Part of a small language model's weights.
Size: 9 layers, width 192, 2 heads of 96, MLP 768 quick GELU, vocabulary 8192, 7.13M parameters.
MLP neurons of a small language model. Each row is named by its layer, matrix (up: input weights) and neuron, and shows model dimensions 0-191. Each number is 500 + 50 x the weight over its row's rms, rounded and kept within 0 to 999. Numbers have three digits each.
After each neuron's rows, "fires after" lists the tokens most often just before its 100 highest values on Wikipedia text that the model never trained on. A number after a token or word is its count.

L2.up20:454572439521544459509488510514556463489537510521580410504592546501509482539546482601437546509455529481554581490506477474443506496504550434500417568474488416468507531532443421466402569534458487494485421459537430486569502509440429532544475417531582490504527461450466540520430528559470488577459619493426464494492528502571452491509446495589506528498519407357485472446571562424495553574435468570512548529627611572512520510457502431540506465456559508502512512566516573371560568551514554544449528534480462465457542479501509467482464455435510546582506477558430448515491546479406590526
fires after: "2" 31, " his" 15, " in" 11, " of" 7, " New" 7

L2.up392:482442504523537519569521540494601541560557474524520527537515552485413532471436447497481546543491486490466529454480537437514401574546433421510468515466493567531502523454544571549547455512435474500502520470496454465567444489435476498559423514467495522481551493437514481435518599471454490527477497452555477560551411583501494517571352457497546563669489493427449479539527489508530522465540609458488483449496385423578449423469485517450469537570452491463524584426499491464521564471502481468482390573499536607435585496632436523464436488468396551524584474568471472569492478506511537523
fires after: "," 42, ":" 9

L3.up698:517552509539440574466489467524483418479498445631420487511425558474505486477368445505544514529451515458438431553613491516510444486468604395531550524538524476430514509572495504488471495513507553431479521399474460432480496497555318514539505491562421479498555452522466537498504511474509463491511474501544460470582459533465518532564557438455519478500566465482558508511548493484482577545549545502380465428466586577446538478570569487422538465609494584483515540486450595505457535601491488388519484480579461591575462503581463495468463513499433492470493428495566496511522446555460428505
fires after: " G" 31, " c" 25, " K" 7, " g" 5, "G" 4, " '" 4

L2.up384:390538532538564512536373454501497542535539511555483521477550520539456507467468462484538468514441594458516371528565589466477526526461532467525514539521481511575400530502508531488517482507564484504411393536542553513489485531517442493533457464451622499483604508517603461522606538550535571372498474408469533481539568535465481495548507490467503430403524461498469490387491562491565478572507432612512527439498470483456585538432514565443488506518517412426438533517547436449520511517496668478535547513480476512483496538505457485487451520421463520445534589560489466442499449405506541549
fires after: "\n" 25, "." 23, "==" 5

L2.up137:478427499440557546578453487514492548471439452555499441522600559448580408439502491471563487559404471436493372474492551460466570507452574587494453505473508461461494495432492523492482585423562572469521427552504477585400448431425535546662532542528551441485523450457532570544503516478489505519498575393545539529497519474524501525560501511490489503518533478563399478497556527494463513524486524499558438542475648509516523456498447450576456487425479491490424520520428517409485561452548463498550533431471506494577534492490434446534445476466549627471534488563445504449534508418526594495
fires after: " the" 30, " his" 18, " a" 9, "s" 7, " her" 6, " their" 5

L3.up311:555466644457467481430492578543515424504412417571430481466570510513529594451484460579498429541442541421518466578451551463520446554516494429498506567457474490542473474510481573437524562521408445476569503608510554524483489465528545450565554497489502558527519502448496476455582511555551466462470487499516411522535414469510484556432450439414484497524499502505445427456531436447557520559460439551482569513507502464497488517469494506562484392449579594536468561556451460533357506495505521541540542549476453567461536465481449475460536470476432568577575523572532489577478393567415577485
fires after: "-" 29, " (" 16, " " 11, " t" 10, " \"" 7, "–" 5

L3.up629:481487480566517527468415497515420461429543523566503506441510539524479536477538527513610450532534541482570493499541529532459521485508426491509493626442557463480515392431430539588438412518467519518513503616557502544510527491534589494509563403569404555485533485489517496546551428561501629435404416482423514409538446435514430459368497470462479616539460430553561475422532530532509480575537498484479534574435472544488516472475480469551502461638509554506484490479515487475523537612538553527481505442422475589545387489522413452485528554493470462481495427485517507501513496500545520469
fires after: " (" 16, "-" 12, " b" 10, " K" 10, " B" 8, "K" 7

L3.up562:515515533528558526515475487483566514463470515434443486445501463438530484505478596507561499541502443520428487532507541447517491604444598571440485457524553469464609468484504488514463511501442555465452501474456421430537495473446430555434493398562435453522505461514458421411443584509527544503400449434439469575539532438497521525579544508463522510491414480576509572467428461574557511552511596511488477470429534602478498544459526532482548620545438553516482612443529510515470605524559482405503461578504522541486437548612425525446536451562588428534494583521564542492453476470434529451
fires after: " c" 15, " d" 12, " G" 10, " C" 8, "d" 5, " H" 5

L2.up78:534511479488458499382546520494497414466468508483504425368425524577545448493439381457479512545496494431524388466447507511451530567447436505432539435497479469506450552526487598408528478547504565495452425523547424498454477497506521526558518484513574480462503439499526602517457476444612558497589547386566475427499498543506471520538506447573469460474445524527545529487507430555506453600480583518504510566496606548575499420574522462555518550466437472453503587440492519546531539476526532566502540485530560583476607536461514404513534518498542571448505557537519467433519559402470420484
fires after: " a" 19, "==" 13, " an" 6, " his" 6, " has" 5, " P" 4

L2.up161:410470510501493549460464475448564384628505482523404540486509450591415421486533507549488506555554567471526596457462508436594469499522551461515563582516548422558470504444437447351464465501488524521445449538518496441407533480586544494519533552548548518480494423459462555498548535487573492618532483625410545495445449469487578503539407518476510474537530415498490539523509538501476496526556447534398408501529433531490422524496506531512473487559431566547564422540476514479548571533535476445507399562531488508521546487451515536440551554536478525475492527407496549449434536490511511591
fires after: " in" 42, " to" 7, "In" 5, " In" 4, " " 4

L3.up36:578542481426564461508430439476363410413414488467548492538546464455462522589441469515460562502488531464504567435476517555530548522564531484428501508497537476462443498459458607549385459555461490466507496542570477528511555516442524516450498428469529511569469535551560542481505528449528517549510429503503401532522535509572478481390419510507596508521510578488577636540532491489548569518545539460577505443447559492647544522483571526558465449563458550472443513472482516466468507501522425590521435508491445556515547457464438564377491447510498436486494463444526463535604459420507553513
fires after: "," 26, "." 16, " K" 7, " W" 7, "1" 7, " H" 6

L2.up377:531564430575528502426494461575479559494503469522520482553513437521438462543469499520458489522538527537498553465487548456524453534453604427579451464518378387611401550464534472496591462425525485566561571483452474480584575514444424444474483371495549496558447544506505500441521416497433478387457459472423495469425482454506424547478515531551513510419511545501524492461490564507585469503347455469499518514500501470507468558629500519510548517470508553589560493559460544449465568491449574527507492593539588536450514547457489492463549567484518560487436521482507586563472470502447548553
fires after: "1" 58, "2" 15, "9" 11, "|" 5

L3.up424:428396508429486538602504534497448539438439457433478459498451505515416476473550518583530545502508515498537452568470452461537511478506434511468475472545534502414513486472453480610465359521543545520331505534552510465485462476421554494557481549545413494552474413548514446508615450556522553494434518562539507540483438474521538560508507461466499518504466462436497533527549490510489535557630487572441478456499467535552420491379454406561576600541603564521485484537525516488545500493558483502515565547563488583473468515584533458523518535487378459494523606502461477544516481496463440416
fires after: " S" 14, " G" 12, " Sch" 8, " M" 6, " P" 5, " B" 5

L2.up134:513553477514500499427593500443533461451450411551472501429504472466527469454494519413544562437450499481553442474500493476542566547515474550450521400582438620518511485499392475433537558516501453429494541612446507446513490503592564520477541524598490482442508511436474418540498490411513582543605555473538455546486505395572502516479540509473579488470385401503547496469481566509506496484464476537361542537472562488477513536448530559526521552562466516587471612488498583518447496472521562474517395480533533507500461526589453605547541529439496497489475479484596456558485451386507508468
fires after: " ==" 26, "==" 21, " was" 13, " one" 8, " known" 5, " is" 5

L3.up477:518488515453577475490479446494471472500488437511516504454568497443426465510446496504574490562504543513527408560491554442426470443492532529520563471571442452465445519410512478480405498425537496490502484476573474532516575420498504381556505649521515572521444492482505485501484406537510394430491462514509495434542432562488567570450555508488455582474443413536478539643492546532522413494540492427505498521450467606533542589509564509447526445485474487575461564431459441542513486497562580486460531515552469553441604488587447563545439474447578473603536474442561596511440548463486490525
fires after: "-" 31, " (" 16, "→" 6, "'" 5

L2.up520:394505413584486459455517587438524510486432469518564524577529502501478546377472480501489504423500411527469568517518477530542448566547462364526585469538447451541432589474517532462407545453404471489513542500506525526525497541556528532475512548510518560458549469490583549500529491492470506477509473493504509481485407521524495486504449499441481496627455540484431567486454411407441559461513518518483557435388517496564549542450457488520453491574516411514490604454495542536516494547542507509531440494494508678443556524516463473467442393460402579556495451568564524475606537460536526493
fires after: "," 36, "." 20, " (" 9, ":" 7

L3.up332:467545569547489510507483469566483459480526479558536492518443533464551472598451465523556550483530370396511464444541495501558497445497501405517507566453492581492482437565478436458514433563485553577566426420590450569547460468437496459540442482447413516417501548515502439491449504494456619494552427497489470481399436565575387555481491556547521553501495464521471575579468621469550419558512479501568457557459543516543410425463511465542506547629529531429447553440549521450552517508506485487539468542546527507470509553500498439495535424456520548467444513560566496540497462520557376477
fires after: " \"" 12, "S" 12, "-" 8, " (" 8, " a" 7, "C" 6

L2.up575:494473459551534527526467448529527628557529582638517606491480522584505593561454478463571477558528539477445373522459521483544455419458527517479487508524603438412458487504515500446509552536566572449610514559451565532515541453550454407614444505516437457480524461452455423431462567463500496564482539483489515477520479546468531391470516453542484397529466547534500547484450501507568511435521477529449448536498536489505562465544495428545486432497493542494370457540598503458505446421553578536549557412507508507485498579494465521561467414457440487498424459567464483478518440473502542571
fires after: " the" 22, " a" 18, " of" 6, "The" 5

L3.up739:486412618530568536518575521503480456556507556433439457439541469392594611483502410457478461554489549507522527470505552492589479551494518443588439580508484443472464478526417490504536464543425490475461406375526504492435571517446457471599551423460512491483534487464541536478495474610504575508482356541546399497412489512553400466530467508433528483536495495548507547503495443534559499510545445529476513446487492560508521508521495492472510547469395563422460499475486506460492525518450499492379527568493537574481502484527438523505500575527489469596478549444598466601592437483506430473
fires after: "," 19, "S" 11, " B" 9, "B" 7, " b" 7, " (" 6

L3.up158:540478551410549417502420435547418435504451454518439504510556536512571452495532489573436419505530513528509468503486549405563520527515475550571480575570486548528578471426531558477501401442447641575435523540571465526523571508474475365437556581456510529508457412502507531469471474577468529512376609522508497493565400388463443464514572465518424517531526501420460380500505558499478418482534581529440478469463569454515488480476505513499507509576518474446600485515500531500442477468500454404471534466532459551520542475472482587510438539509504539526534538479567446533464501466582484518
fires after: "-" 45, " (" 5, " Republic" 5, "ole" 4

L2.up492:533452480485483500530547542431503493451534524609509470505481496518479496547461450392495429529456510451503490539513518425492434467493462499458499507471467594502521505411477545465458507517454617446597521564510524532399503473525559457490540621485524473527462488530476535544584416456459548553465546508427529427528428475477543457505524518527411507510542450548631491487389577588580507515508383529528584576415551546549500562466479570566479495503560515504605466463447557397450551423521522392554530446595558574566506518420480437534489450480591540515494453529502436417457499490504464506
fires after: " a" 42, " an" 10

L2.up610:446454488443559496508492436521523495414501538562443465549378552586427487483477485588505478547411534641520580449592516450550532502581493473571566503503484500492466508552474553469559489499423609548403553478564554518432532545540545526431534612521507522471532536609575428462498502571541518521533503437527382508497511521590524496478448417432519518558532500526434522465550442444501458491481531430466450573530424467531455502424504457491435442467426539512483527529536526542438580546463482465422488563524459508467540449494442510522428489432491561389543520564437510597479519507583518488
fires after: "," 30, "0" 15, "7" 8, "5" 8, "9" 6, "p" 5

L3.up145:453429516463520587451480426421522471390427457444475549497624502523530495468589490588585490489443532468451493434488463487524512618489366563489557397534549472522510492442475434524597552539466447433555525475502487446538494577525429440434489544519527521484551527512511530405538418601575495463474563426465497501464523446503424576482518536535417470568436509475514486399441507463536488525518559492505492435449498610515583535437502426531452507596620551516552573556523546497477513509504557452504572482446492537501483433544560508467469384506502505538446487485446491508495474539538451559
fires after: " P" 22, " S" 13, " N" 11, " M" 7, " Sp" 5

L3.up388:465400432465490500511468518458484444536518519585442467486546480591412511455466510540533511536423502554554472488505513505593501465488531494619434591524507546537470486501518495454550482497443569542493432422500500526479487491494524533472488421450515613521542517453575620472553484471451437430470395527517489519451521493505522501505467509428573577437458489509492549492536482584435623552501547374491511478507500512577406480539437476494397476520535557382612627420547506523505520558568502419534465554510463600488508474537491500414474491553439577467567424465477481490579401476468509495
fires after: "," 20, ")" 13, ")," 6, " G" 5, " By" 4, " (" 4

L3.up498:461533534544508441547521497425446525598424467542558438427517543500429503466448498388530542402451533397466479448424533529471489446626572498509615454518486516502517505595515545503415577468470552537453601493559536472500495474434468487455417602478490581383514499486565439478478386534441471394506487432465415450569537458513515437505512511526545478499529464475511467502563561510643458511473458508595547545494459536458456535496477480492521562564421544505569471518484527539532572515513491434517423459515515561472531489503452469579543500541509523513420478472559593539482499594572531470
fires after: " D" 25, "-" 9, " R" 9, " B" 6, " H" 4

L3.up410:453521413494525585476507552469483451435492498474437515503522448499451416531495629454602445540517478428444527504528489450532483510512534563444509534424519517505487468482494456502376456527563511576493559489439541522492513511499405586503542485532546515578551516459456460533557517564405464528512496474441567487575428519540531475498508541519542438472434431577451467497539473461542603465486383526464500630507510445492577504543579504524486459476458480482404477456540596490521446361475510583593487464502542527384479482507429535538530489478568570486492558488485638511542436429451608505
fires after: " v" 18, " W" 11, " a" 9, " th" 5, " am" 5, " Am" 5

L3.up494:536500557551450463579421418559581428489515623548433464570544537538475608601474504573549617515510460523575493459431466440397460546506596527534545473481462536514583558464495403550513535527470491535501444511495523499492540604394491488549506466523438569519464436450480467497474496483540475459451454469567449583505475479510480544540491501513528469530540428417463492435576472473573551445485481551492424524534561554400482583561492483497511511491603524521509436476585621507420504526427493505461535502476514472443383510449401442459497511434543532552524474470519497404473508538492433490
fires after: "0" 23, " of" 11, "9" 11, "2" 5, " from" 4, " to" 4

L3.up672:472522515439444511490430441592503545488557382493508507350592515522359480496403509483477403484512493491477452647540465421461493485551479527428536507520500414539556482495535537475530523514461572502485516432578530546487533581529556469453490510532549521462531509553491510553510485596452577588594486630497484433535508429490502517527538517487557523486468473469488482502489515492496504522542492470537529470530477493504546472563486519421515553492490453382464407512561456506436390492475585502452431527500475560428441439434529617517525405502513593529542554477567504552460524397449552439
fires after: "\n" 36, "." 13, " (" 13, "-" 8

L3.up298:542539482470524555531569499548444493550530527460499500478481509535398459427481415614482480400454582477504467548503514529525498505475494384489472568510390429557427509406442522484569570489556495467465539574570456479473569500440556513564493475485548490475488434446438538441476499533540446542506462522457494477419498519418340515522541446534501484496464488486491489583413518558484471585592478401505506539434557555544508536512483422446536539475557585537493517540452472462407405536505540424494514637513587630464533508571468567539556522534413467510466510498488491479434520494503590513
fires after: " (" 24, "-" 20, " \"" 6, " Che" 5, " acc" 4, "(" 4

L3.up386:462512451519454455449468391562491518475405612522530565511554517458505562626537451519453471494506498499537473512603497530440546584552538452471483487526525504486475394528478547444569517546515558454511467450522519497463526474417558498499523506504432571445504496555434440549491474531495527469448517547555407475551464449551450469505442534384442537448502609494521539514511456473612466605439500487462472503504512516536514558583465410530373441648505562574459495428498576417486506483487476512510517532556516585420509476552487586586530389500553452421494455566515430551530514511487479454
fires after: " and" 26, ";" 16, "-" 8, " (" 8

L3.up128:465516456497535551469503502576463551437527545520564523650562493537395566494509443557443509518416573551462490605438512408561471513537499455517527490453554461551417529438562520379566501491499484539494516500535519507441492478410569531484468449488549486518473380477534488485557432505495454522446487505481526424551556540499448585568548469489403549464489441392494522488429446503437452500519455549505535528486538591424469487496397523491567562593552588587528510449540509494572504522418586419458517447560458478540533435487499554564462486447510533400525511457475540451487459486421524395
fires after: " =" 43, ")" 11, "\n" 11, " is" 9, " by" 4

L3.up246:455507460528500463479444474427441471488420557506502535508511442521400490364491509575511535514569495543531457520563473460435494595509429541420512526492425515530581512474527449482447502435492483579481655567420523542415440466531520456502402494515464422562469422587550464560523569564453496589585473450463543416467573472464525519502469495414485489508415502521564549459450457547417595545553486577530412530438548538494543520434424469536553515408593549573508524494442502587491482485527450570560576501515475521499524549489514508475472484563555504456482483439550537453524501507469570412
fires after: " G" 14, " M" 12, " can" 7, " village" 6, " towns" 6, " town" 5

L3.up435:402454577474525445539493503498554492475445460578563584431558440585430531426516532525484540537487494497569422498552486466579474434546486510425542474534515521503453517556479597620437400444392438527432552522640471515556450479516424527512418431554455508518513491507430508461425485565549483406523396432532430479486475534498542496537539523491625519423486541506423558512527520523496514480525515535540563519453468436603568468443480469498504461492466445493504502416512576519543485583532548458484535512445486511465523469519399574438583562503415464499486598515480590520527470464549511467
fires after: "." 77, " (" 6, "," 5, " \"" 5

L2.up565:516420546438600458594543452505613508409498589390566582439528434528548479475417514462509582439523456420413442540457537435490462487595529390535511449534547473496514532517501488492506578556539492563517512495471583563508488452536467435490457459502499521500535467550473532549585401449472518570391600464527503465445552412588440453495483454429467473581525573566431559495468524465476430499503566452501565461536462437513430546454505449457430503515567535480411505514538472533545513469393499462484478489560497542457506442554480549525415460419448530563461554544514490550541483510493541534
fires after: " was" 26, " is" 19, " were" 5

L3.up596:536523587395471518512499486549593536426513404526490532413497468432468406532402509534503529461475505446464431584499548480394447506550487500550507503492445423509494556441483520526419531540506607465515525553514526500412561556440559425456431503549491476483479479502521478533505437569454524441446457546460443536480406443449474488523471574535630561533563473537495545488495449495516539444616569423492491459469456486547439477511494573540487568505551494436452584476591485510502467427541477455524616580564469632471471513460529582587493487590534550438529567514496547510467482501544435565
fires after: "." 55, "-" 40

L3.up549:459475551501428586533507463514402512532454531496471454449511543464582517477421521457492625554506444545420430420524499617510504494491537491564554463505519607522491560408436586464425514548447491491596522542440537533452468504407416531458515479501500566425556524599565475560561460439424589507495498521499509487556527573539599443569494475538502477545428548469519450517567502471419496497551505458566596554524490521514451452526439486572428438454507433471455485395415554454564541481505515544444424495503465536484529563503470532448433502486539509503541484502462473521470382448525379448
fires after: "." 36, "C" 12, "S" 8, "," 6, "A" 4, "1" 4

L2.up599:489563452493574513573490435501521502559530427585470536573504488545518576566485541473403428472484505478541474469455541476592476444557460526512495494561509464557524531522384599576421462553471459447481512521535482473558538539474527443471529422496533466462533475465645516467467523445477491544419476545532560474448546473423484509530596542505579413501463509507405549404469483508495560500421480576541518445498516445442524486469404527542543528549473399434443447459514455400434463479531591500460609403562532541491478465549450566466490529530460611512541489404607529503527464478468485576
fires after: "." 74, ".\"" 7, "\"." 6

L3.up502:511478454583532561485444530453516542492540493524540388498566403524513492431489504580455515420538488427488436493501517518513492485554550455606553511516498539470557502567600428497448497529525517476493483496559434499531558389477448455568476538519469488606473503585502446432477475640417471434514447493516481447448541512497431633495524465456465516459512517378540391523470458488564508503521475507579551480395547486499555515449513523480475526467542544522439511470553482501465533564452552434570541460482419523541476558430455444513517582627375446510475506549431561587601520480516545535
fires after: " B" 27, " D" 13, " Y" 13, "b" 5, " K" 5, "ad" 4

L2.up276:507508532467493489474560497473497478410476514553513501488473538523521570574445551460506585493528456483468475569545479488525415497532426458465544523465470546381639521440450470533442588442466547481542615484487423493506481456597518492442645450502530475449502453508447454578466482563457584423484513455588550510481522489557414473510528510470495537557527506518496421564560464511457526569545513546419516546404517461570524489442579487483455478521603427505409583523557453532552554442396535397467508540467571438465473400527472533470562589492424546506509553515481506458394527515482494435
fires after: "==" 27, " was" 26, " is" 18, " became" 5, " become" 4

L3.up263:541572494525508443485465567369477460554440627546533547496537473549444449455509430520527409515454538410432441474460480498369532467482495486521503481437447511570588578409518502483507506505480518514510562563495618524503434531459540389589486549552467555439461420475447600550426500509441450491518531446486464543457462548491540523509527413525543506552539533447444547507436517517583470502452589500518560465619611528481491445560474465465528481496441520530587506565446455476511494528487533438446596501536550552378432546420488495444500525542533466471499552567499521520430460546478556476
fires after: "1" 28, " U" 22, "2" 9, "3" 8, " No" 5, "4" 4

L2.up51:428492564524574448534511518446529535473540533536611415511508433585386491512503444546470611421511529456358468452516582476451480609526532536571433497543523410502455507542500569561592551498518504508443420543485420581490540477447488481528472506482562473482616482542458524482489479573467501493517467510518472610573448496567526487519531471466547491475553478488466456510528523492518482532405456445535577499529511486404487547442505487474462421483541521555460468565548439417472463644466617555515484490450562541544441482493495505463498409386489556489524556544489574483438521536423535439
fires after: "\n" 81, "2" 19

L3.up142:501528570472485529436501498431561535459462499499569538485506460451384550450525385520471491440496505394427452557446515492407508488581522505538471570546522502551469502480394487512432520518455573449579489487530490548548580520530494496498521456574475573459462447590447524596543514539516478454509500528501450542496513418524488431467487383545481550482511452474528491428409495490484506581504515479660487474457481520555537446471524583579498489522368545504443388505547515490557477509510468563514515443510471531473573461606361536459578565502536477475460636462557486492486460584451456504
fires after: "-" 37, " m" 19, "/" 7, " " 5, " un" 4

L3.up403:444452523515539480542540511514474481555478497551540528559490478528528452481500489547466576410428563550516553497519464511427473527602568393472570438597553509524479465380450512494517486406385461563502544480547486453466365441547465455424508463560483514477472502514503556414575475439566520579555559458466428543540425492436591567495463531460563559569453448456603562489465477428480472554491510541458445501520432482577549534389528548489508553539429428412405440485517529488514562528519434469550481589512530520604581479488470558420506524546505457463489486542462487530475472524455454557
fires after: "," 14, " to" 12, "p" 12, " well" 10, "." 4, " re" 4

L3.up168:585465508486513468487541447463476543508540497450508503554501595560526537449489532482528478524451572488578452496556479529481444457530560566544485486535556458617320470523457559544513451481566458427477607511513647503431542533473499351488536549501435557525584478522476484573467461509471563474405477583527499521476416576553460491489445509458478466454513537521521492539429575498515382494452428521462510490507443475485463490539483380415473596536539569424588450490473492419515596405450526472511535486528439508466543495512550465526488438502510453472450523567524563539502488413502562538
fires after: " B" 18, " b" 13, " was" 10, " Comp" 6, " were" 5, " La" 5

L2.up105:510528469540456487448516525505549506550418511480470515503582513560455494597504440573475526452522525416564450466496463482473474517636565462559571475400496537444518532446497542527509490533459538545495455501526536527467484557529517525487526559535478393413499446504523431478470395554577497564502549465436501596555497412528585523459416597498493456545525553429484566493458508402558434538489437531394416507474491447525486541524528512527564567476370551430494487546498530519608544461430484513540439566573474552380469564522453577466530548535437507407415463455423546494478499513573534461
fires after: " of" 23, "," 22, " in" 18, " North" 7, " New" 7, " to" 4

L2.up31:421465493554458506463538447540523558486484473552502521442465538490437468447471495482465414493595468455423467517545578517529422442536499434468605526499525452420445505459544567564426470551495513488452537422597492496447439496464498532453536528496419504510481493525532580464483448489566536468478422545555417601566473488485478420565597508552467418456515537469529493508575560544501586536494450432582551503444427409515545550530434486602511536511461471480530456391534544582509510459484545441609560499419533596594564459466470598513547541429522575523457493542488559515415476417512468464
fires after: "\n" 37, "." 14, " \"" 10, " (" 8, "===" 5

L3.up717:540511524531468598437622492535509429490598498493438414489484533438568485402546579450490520453585453496521565387474550522469455481541519539520523559435522444471421482502421426432457569543504589432491479472463517487583560426429483507516461477519513467481454472576515488435571537553504506478442503606422451470551545537523578431418534500593505492504480537517457497446562458529531431492521582486449580406471489592537411492577500565547523506549549448480557428549585505483463487535457505530601452533455504515524446594455453459476482412585468453505519513509464553527469465490512444600
fires after: " O" 12, " F" 11, " A" 10, " T" 9, " I" 9, " l" 6

L3.up123:457514453456503513394484592528396552508511516458520461526599483525513461422485486583547512511575536586492543448493465487470460543515488587527490433450510421490401397513536457356510455579401540491567527622439488485443452490536410573470484512381502491554574524508627523475486533603550542515458545473500456526533543515478426524413432501546496526505509543405520497480513524536530576478569540514457480542528481473475477469428547551447440481538525528507519512520529525508421533505467508433499540514540471613416506442424497525441514552548459461436607499455531527458565450497620453513
fires after: " K" 28, " Y" 14, "K" 10, " P" 4

L3.up100:453442526543582557596554583478422433645496552537488554492591533438546502548528452476446505645487492424496539460532478520507448483441430541593557496425530574503529464376475427574532482400459499541470561495537485576491548520531466531469440526513506528501538532487479452502440515460451567528532504488466572452422498453515552552545411391435487516508553445446429477399456471464448531543546472579499524501579498565472538548502540535554543491493473572389489557531495419584570548466461407521487527503433421509464515461549543526415475502438489440529492500425465425533536466510499504486
fires after: " S" 22, "S" 11, " L" 8, " in" 5, " M" 5, " zone" 4

L2.up440:520426494546418546491393554601584453427603473503463463436436460537481496539428464387480414555458530490545454469424474482491453512585535467536468595455591507574449500468527549465464470535559560476508502521569512479517447410535492472544531549559602462517491507487558495522565526530464533633539489534491542497495504487463616463535524524545461459481433510537526551530409571537548411430602373513483521601488500562505538503490474540500448481490502571444470439496562458516515455413531550547559472446454456515483529506447458557552535478433480493495494525480361517393465453497556489557
fires after: " a" 43, " an" 7, ")" 6

L2.up567:539459472482471479420485456513452496423579414502568588433503482543389469502527472472525541471431544626467543461487575502466506501589457497513516471532449444553423567454463563519602464485530518568543471453490554583439552422510529470460480550489448529475492506573592503519489447524458459448555367502496475513501505484561561539443521484377505540484472522483546508517542522509608422487494518499490550471567480530389527500491495444507360537504460505570478470457572528492485553504504478480528440541574518573374573477607473541508552423561514510460484424564505574406383554489529460528
fires after: "," 16, " (" 11, " –" 10, " and" 6, " to" 6, " -" 4

L2.up44:498530468515474557482429400549405464567442512440551538555550596470432611523445470502466578503512490569534504469539579544463412529497480424521485565433490519438460557483596560542539436508392577484564523551545416438466405458427507542520493467458414518539486563481498462553500480510481502500469482577476490497499480453533464489568504498565543531531502479536412537592495560551470475468513475507479556522476431464564510475560402475497464486481508523426556536329520590421527578491473458482484515568523476556470585544483441478468540536501427499575510354515496541602528464413496549478
fires after: "." 67, "," 17, ":" 4

L3.up436:562493506513488491513445419485474483453492485506458421490565495450477516475484555527561545388581518578504561538505567464524461544473551561531507412513523565483436507444489506346513554498531622496432491388444482521464554431503542442562576453562515458407464375534447469594454541503469541501479421534418576505417552515499468474529489438488583506521454500565518470476583600504461559603562506468415523509520508470517544489482463566490535466549453502425490537467489555429424516476456458514464518500572553491520453518503489458495396554573592425501532393524566543544573495487540441570
fires after: " Ch" 16, " T" 15, " B" 11, "A" 9, " A" 7, " t" 5

L2.up614:517483519411498389453477526482469467431549410531481485509472501492540429461508499481433402523550481464538453501452503443512557446512511507551483494445488551538520546446426592510428573556510550468509512573468437569488532551441580522510494559473569469414526510542620459565422496396473521463553539455480496512500487470429509540459554519622519485489504473476602436567402480464548476511505476578620480463414495581513498515558515498414624507535457457475478448573381447508467645434550579496557512504579513524506566528497508513615479434569495504476473441563467516484504564483475454481
fires after: " a" 31, " an" 9, " took" 7, " his" 4

L2.up100:514529466547511443531514388507507513470471489508434450513529476415535530495442485489462548565429455577554474460423540549545514541471514567571513503544483460602619540519490507463547450565474462396469482408404521534443485565434460454509553593530452581529534540494543568516445546450523500617473515444554535472481497536580388500461513530458541457532555556493530553449512486560513516495423544550507494495539553540520475545500466489576529438358480509443466540474561618458447488497554539449458624551447592453474510510538438436525474563455454536403491483494462426461490496527469521349
fires after: "9" 40, "8" 14, "0" 12, "7" 10, "2" 4, "6" 4

L2.up607:466554503485456453526517450469460500506575528497487475472498478477560507441467487444576395510481586407497429505526566528476523572626549459386541582470578488478493598531429468562523439471611377476451491500465560458604491561461549511543551484580447436430526530510497485471515548469450555549454570537548458467575481527536422481526573357471521432467505587528441431569495545527502488453495505585472517528449560436516472461446476528473493444534517432455511476513411499530526496531464575424464482569472450505491526564426498560424521510507504577557460521559525492498384587427543536542
fires after: "\n" 33, "." 20, "-" 7

L3.up448:452556377504553402453457558462527506544515489491494474465555574546523511556516388590489459470387519453487422531540524496446433469486580477549540423529492396487515555457552461561510514484465476495465538475471470543509575439417513509477482559604458519504531535472603504535461457515486424484546514536497487474487552513480533569451502473590478612486418480568595472507505472562447481578460513496631552364481419540469473400472551497495504513459487495532521434360501454543633558520562616515505530512509469506486536460494466501533486406474586523473515531465492447447450528513496533577
fires after: "1" 18, "3" 13, "2" 11, "4" 8, "8" 7, "5" 5

L3.up10:454581510492545498490455503517520446470551524468540507484552528446534576526505524487436467580523504501538516511455450473434538374444521536491440445470543549500460480537519476558396429438531492472594441488592582572569591520523475429554493454544425499440489525382576434435541463457411386437459428524487457556420528492583565534424552519599452499517412478519413514493482491502551525445538563556552522481449473481474562519442545463544479525536499576546501538552575357586505548533536503486580509545498544478402497450426529496461426546599492497544443473498510519492527535487559544584
fires after: " S" 27, " L" 21, " W" 8, " gr" 5

L2.up470:531522434557542457443489555458509400479589484460441530469470402508468461521452475566524566546568499520529470646573455521479498608510513530499569502427468544544617600435492463581499452429440527556625464553389537508462496521442565553421542539521462463467502460595572538487493618499469461536465473558545542509540463525593484540432443466426552529554448435522509392530532503503493466552466435458467508435503494462548439477501494470399463506505533515509432484502469529510518496615397509475447548582464421512466533471455450459472539446589493547505545487484471461445490443567493531485
fires after: "1" 34, "2" 7, "%" 6, "5" 5, "6" 5